From a checkpoint of a small transformer trained on Wikipedia.
Size: 15 layers, width 320, 25.6M parameters.
Architecture: RMSNorm before each block, rotary positions, no biases in attention or MLP, tied embeddings.
Training: 662M tokens, 5048 steps.
MLP neurons of a small language model. Each row is named by its layer, matrix (gate and up: input weights) and neuron, and shows model dimensions 128-223. Each number is 128 + 24 x the weight over its row's rms, rounded and kept within 0 to 255. A neuron's up and down rows have the sign that makes its largest values positive.
After each neuron's rows, "fires in" lists the words (lower case) most often at its 100 highest values on Wikipedia text that the model never trained on; "fires on" lists the tokens most often at its 100 highest values on Wikipedia text that the model never trained on.

L11.gate37 [109 119 125 100 141 146 159 107  94 119 110 168 101 127 142 147 141 148  94 150 167 133 106 119 119 126 139 157 134 119 123 116 136 119  93 113 135 136 147 114 111 105 119 113 131 129 130 140  97 141 138 118 113 143 152 104 135  97 191 148  91 186 108 123  90 149 104 134 142 126 140 141 117 129 151 119  88 121 151 127 124 156 154 151 129 150 181 120 143 184 158 156 118 147 151 174]
L11.up37 [134 121 118 142 122  84 126 117 115 149 103 122 125 146 119 103 138 145  81 133 107 115 128 111 123 152 124 106 151 152 145 129 125 108 122 134 125 137 129 116  71  94 122  93 118 149 116 127  88 111 115 120 112 118 120 132 150  76 134 132 137 176 145 172 107 147  97 144 148 117 135 143 168 113 146 128 118 149 130  86 150 128 149 142 174 105 155 139 133 103 164 173 160  71  98 158]
fires in: "of"
fires on: " of"

L12.gate59 [ 93 109  99 123 110 135 103 116 121 112 100 159 135 133 193 139 194 102 130 136 110  70 102 124 119 142 122 101 175 148 110 153 115 164 112 127 142  98 145 138 153 107 130  88 122 131 138  69  93 168 119 135 129 153 130 133 153 116 164 165 113 128 116 128 105 107 152  83 107 133 141 111 167 130 131 121 128  97 130 114 113 116 134 109 138 156 160  93 131 124 165 121 113  99 132 114]
L12.up59 [137 154 135 174  57  90 124 175 124 137 134 158 140 166 156 138  90 129 141 151 122  75 130 149 125 161 151 125 156 138 152 157 108 119 116 132 149  74 179 128 126 110 130 135 107 131  98 123 165 153 204 131 145 119  94 119 122 118 121 109 147 137 131 170 137  98 123 103  85 140 139 145 153 136 127 158 149 137 138  90 142 129 134 167 108 151 137 163 115 133 134 109 121 127 109 141]
fires in: "no", "only", "played", "but", "most"
fires on: " no", " No", " only", " played", " but", " most"

L10.gate454 [139  99 141  90 107 136 119 128 105 138 142 147 137 124 156 100 129 153 157 138 102 106 123 115  89 140 122 140 113 172 103  88 136 107 134 130 114 127 124 114 130 102 144 128 118 152 143 118  66 182  96 154 124 156 139 153 126 108 138 122 128 139 160 121 144 135 122 160 126 125 116 144 151 151 168 154 150 101 165 103 117 132 112 104  92 129 148 119 149 140 141  91 165 120 100 140]
L10.up454 [106  76  82 100 115 142 109 129  96 129 131 134 109 142 121 112 107 136 151 154  83 106 159  98 119 132 133 131 130  96 116 137 132 107 108 122 128  95 155 152  98  88 149 133 114 149 103 124 118 162 125 151 111 130  87 145 173 129 138 159 102 143 131 158 147 137 101 141 104 160 129 142 150 126 181 152 122 110 165 148 162 140 128 131 129 141 131 160 128 133 150 115 140  96 142 131]
fires in: "of", "and", "to"
fires on: " of", " and", " to"

L3.gate551 [132 136 152 108 160 146 177 121 115 107  92 177 133  75 153 146 118 126 129 131 158 127 126 124  91 101 163 108 137 107 124 115 128 135 155 134 123 112 161 128 111 106 134 198 115 122 118  97 167  76 144 111  58 137 131 117 128 145  84 134 130 134 119 144 117 146 152 143 110 139 107 131 135 128 113  95 173  82 117 125 111 121 103  97 118  90 138 147 141 139  76 132 108 153 134 157]
L3.up551 [108 115 133 142 118 117 139 103 125 129 121 166  75  80 124  99 106 136 156 158 152 130 193 152 133 102 179 123 114 166 107 126 169 130 146 128  78 111 129 153 136 134 141 113 134 170 133 132 132 122 165 128  97  90 176 101 119 118 125 133 123 140 125 179 128 152 134 186 121 132 141 150 134 139 128 136 102 124 153 127 103 119 101 180 142  83 138 150 123 164 129 111 150 113 120 149]
fires in: "government", "league"
fires on: " government", " League", "ty", " process"

L9.gate129 [148 111 131 161  96 102 131  55  93 132 160 145 120 124 179 101 108 149 116 138 136  84 117  81  83 110 141 141 154  94  80 104 101 171 144 143  98  79 164 149  92 111 132 128 133 115 145 114 110 126  91 138 135 147 140 100 154 171 120 117 127 138 103  97  93 124 110 120 137 116  80 145 132 123  95 129 168 113 168 127 124 115 152 137 120 120 121 118 110  95 164 136 128 130 137 129]
L9.up129 [136 127 180 130 141 138 115 119 142 113 100  86 123 201 139 142  85 138 171 202 138 113 171 151 111 116 106 114 128 130 144 122  96 169 117 149 116 112 100 145 119 163 118 138 140 150  86 159 111 172  93 102 112 157 121 170 156  97 152 141 141 166 137 168 142 176 123 174 121 169 130 132 105 128 154 104 157 140 133 132 144  83  88 144 166  97  97 120 119 136 116 163  98 126 131 121]
fires in: "all", "of", "most", "because"
fires on: " all", " of", " most", "All"

L3.gate349 [118 159 119 125 111 122 142  98 120 125 128 111 105 115 112 136  79 133 141 105 163 152  75 120  82  90 151 118  95 108 117 121 132 133 137 188 124 167  83 145  94 144 143 130 151 107 138 143 128 123 119 133 168 153 131  96 106 156 145 153 115 109 102 150 101 129 152 148 105 169 109 106 167 138 113 129 158 168  85 120 127 143  95 130 162 138 107 145 127 107 128 137 106 155  78  96]
L3.up349 [126 112 147 184 120 123 117 109 118 122 142  82  53 136 114 113 164 161 113 170 125 116 170 125 114 138  98 143 118 161 137 101 151 133 138 138  69 143 146 155 134 114 159 168 111 133 104 157 123 132 153  84 105 124 154 156  97 151  91  91 128 122 122 122 166 132 121 101 158 159 100 143 102 141 131 124 140 105  98 118 159  94  94 180 126 104  76 100 106 147 105  87 126 119 133 165]
fires in: "government", "national", "public", "state", "buddhist", "city"
fires on: " government", " National", " state", " public", " Buddhist", " city"

L3.gate629 [157 165 144 133 129  92 142 143 162 135  93 111 139  97 110 125 133 121 174 104 183 121 146 116 131 116 149 132 120 138 126 165 126 111 139  81 131 127 120 116 146 126 121 120 159 113 130 131 148 120 117 130 130  90 140  68  61 151  63 142 104 156  70 144 140 147 179 148 125 156 117 124 121 107  99 153 112 116 122 133 106 133 116 122 153 165 164 116 124 133 144 148 129 134 111 118]
L3.up629 [137  90 110 132 126 146  98  88 130 158 164 111 135 133 100 170 115 173 159 135 127 112 102 118 168 144 142 153 125 114 154 142 111 102 134 126 121 141 136  84 145 152 162 184 156 138 149  85 109  85 134 107 154  85 172 161 117 137 136 148 161  82 127 166 118 178 147 162 139 149 148 142 160 145 101 160 148  91 115 102 141 111 190 139 118 157 133 159 122 107 159  94 137 108 148  95]
fires in: "no", "half", "wide", "high", "vice", "noèmes"
fires on: " no", " half", " wide", " high", " vice"

L2.gate288 [133 101 134 125 109 106 132 126 139 173 123 125 145 140 143 158 142 145 141 185 165 132 111 124 105 102 150 130 126 115 132  93 155 115 166 104 116 134 117 166 141  96  98 138 149  86 131 155 101 114 136  82 132 133 105 109 135 112 141 129 123 131 119  75 130 108 119 106 128 124 108 142 117 178 125 122 140 125 156 112 109 157  87  67 106  93 131 139 106 115 134  83 170 139 178 152]
L2.up288 [153  69 186  89 141 130 164 126 118 148  91 177 107 134 105 155 134 164 160 142 151 138 139  90 131 136 149 107 116 138 103 123 141 107  90 124 142 100 110 128 106 129 104 128 147 111 107 141 152 105 154  94 130 101 163 110 207 180 134  86 119 142 102 164  95 125 130 145 135 134 103 111 124 106  72 133 120 148  95 130 118 111 143 149 133 117 154 173 157 180 137 150  86  98 135 141]
fires in: "league", "union", "society", "department", "theatre"
fires on: " League", " Union", " Society", " Department", " Theatre"

L11.gate502 [ 98 123  86 123 135 152 164  83 122 194 104 173 102 144 193 119 150 156 109 136 129 101 157 130 130 134 129 113 167 144 121 150 146 109 171 113 130 112 116 105 121 146 135 133 134 139  97 112  92 106 121 147 131 139 137 151 141 108 101 140  89 129 101 155 132 126 116 142  93 113 147 152 111 115 143 176 156 109 165 107  99 120 146 118  95 185 128 116  99 157 141 128  68  95 139 142]
L11.up502 [154 166 167 141 104  95 126 161 162  92 145  83 111  71 114 108 151 136 161 139 142 159 118 166 123 121 123 154 144 143 118 161 134 169 119  95 131  97 148 100 119 149 148 109  67 108 137 114  93 166 171 137 119  76 127 103 148 140 131 127 100 119  76 105 121 126 153 135 100 112  58 114 154 147 154 117 120 118 110 102 154  97 164 158 109 150 153 113 131 148 157 107 119 158 119  99]
fires in: "however", "but"
fires on: " However", " but", " But"

L11.gate604 [127 133 115 127 122 115 115 138 107 116 121 133 160 138 149 137 129 130 153 110 123 155 114 158  98 137 145 178 144 156  89 109 143 100 149  81 112 198 142 152 158 137 157  97  94  83 144 119 105 142 132 125  92  92  97 175 169 112  96 130 147 116 147 153 173 132 111 132 145 102 155 175 118 120 144 124 193 141 145 130 117 127 129 116 122 106 106 155 101 156  94 137 100 131 116 174]
L11.up604 [123 166 126 177 102 101 148 102 161 115 108 132 130 131 122 146 156 137 200 150 142 118 124 145 120  89 114 158 151 160  90 137 105 108 143 116 129 132 124  95 147 116 150 128 111 128 109 123 108 122 142 143  81 123  95 159 138 102 113 112 129 128 137 169 103 138 168 100 153  85 122 140 137 128  96 132 160 101 102 143 119  84 145 168 128 113 132 127 118 124 127 139 138 166 106 156]
fires in: "not", "unable", "to", "failed", "but", "never"
fires on: " not", " unable", " to", " failed", " but", " never"

L7.gate491 [116  96 101 158 130 131 137 128 125 167 109  80 133 133 146 152 131 105 115 109 157 137 141 132  80 111 109 165 167 101 130 125 110 126  73 181 127 139 151 108 127 134 153 156 136 118 164 129  90 108  92 162 127 138 125 109 118 171 160 118 109 135 114 113  71 134 107 138 102 128 143 134 126 146 135 169 141  94 147 113 103 138 140  91 142 128 110 123 144 128 114 177 167 138  69 130]
L7.up491 [142 152 121  79  99 174 133 109 115 106 120 135 143  97 157 137 151 120 129  85 118 135  98 112 109 139  98 126 132 101  65 152 121 133  98 127 126 134 131  99 110 102 123  94  81 143 159 130  97 114 140 153  99 142 171 129 154 149 159 142 113 148 150 185 110 194 101 117 134  96 105 117 149  63 103 147 148  99 121 115 151 160 135 104 156 141 143 133 135 105 139 175 135 114 132  94]
fires in: "of", "between", "both", "among", "all"
fires on: " of", " between", " both", " among", " all"

L10.gate549 [143 134 113 101 104 118 136 115 115 143 149 144 120 159 157 131 158 134 124 151 115 119 100 161 130 155 112  97 129 112 129 119 145 121 111 119 131 117 152 133  85 102 105 118 180 111 189 131 101  74 119 168 145 135  87 129 109 181 112 123 115 152  85 149 131 106 131 151 148  99  88 130 144 150 116 112 123 104 121 197 116  66 114 139 159 143 134 114 137 147 100 132 124 125 135 157]
L10.up549 [148 124 153 118 138 167 147  92 123 142 183 144 109 118 189 128 108 135 126 124 133 153 159 174 149 139 132 150 136 117 103 125 172 138 140 148 136 108 100 132 175 102 132  97 112 137  95 137 159 158  91  92 113 123 114 138 162  89 141 117 142 105 152 135 144 147  96 121 119 138 107  73 146 113 140 123 157 144 150 137  96 122 135 158  98 180 130  66 103  79 131 105 172 135 161 126]
fires in: "his", "who", "her", "whose", "he", "she"
fires on: " who", " his", " her", " His", "whose", " He"

L6.gate7 [134  98 137 113 135 115 128 115 150 136 116 127 118 143 114 130 133 151 112 158 130 149 122 100 128 132 155 124 115 122 102 116 126 166 132 138 151 144 179 135 116 111 120 124 115 119 153 153 121 143 164 129 162 137 108 124 131 115 110 116 161  94 175  96 116 122 125 138 114 129 145 144  77 151 159 159 138 113 154 126 159 104  79 147 118 100 104  92 122 136 144 134  88  88 130 162]
L6.up7 [138 116 134 123 131 160 105  91 167 103 101 122 107 159 104  96 122 132 120 137 141 123 114 110 152 119 117 129 100 127 143 133  92 141  82 153 126 146 142 110 117 107 119 137 103 157 100 126  51 121 147 135 133 138  79 104 106  96  99 160 149 175 158 120 141 105 134 155 110 174 129 112 123 143 142 139 141 147 129 130 116 117 154  83 160 103 131  93 129 138 120 137 116 123 147 115]
fires in: "of", "two", "most", "one", "five", "all"
fires on: " of", " two", " most", " one", " five", " all"

L10.gate302 [145 122 135 135 109 156 144 149  98 154 124 128 118 127 125 153 155 161 115 157 116 110 134  67  93 134 145 122 136 104 122 128  94 113 127 164 167 166 163 127 136 102 133 125 139 121  83 112 119 118 143 161 122 169 122  96 147 127 138 134 127 158 174 119 109 183 144 102 130 134 133 128 115 154 180 143  83  67 155 104 119 123  97 144  86 124 118 125  79 141 110 161 132  96 136 164]
L10.up302 [125 128 105 124 128 125 139 127 133 137  45 120 130 112 126 145 161 142  98 118 127 108 125  70 105  93 129 157  99 145 106 121 123 145  74 117 153 146 109 113 145 144 146 135 106 111 130 113 126 132 120 123 149 168 115  75 120 116 147 143 168 132 139 171  77 146 110 114 138 104 122 101 131 144 123 139 130 104 119  40 141 137 130 136 137 130 118 127  95 148 127 120 132 116 164 132]
fires in: "of", "to", "for"
fires on: " of", " to", " for"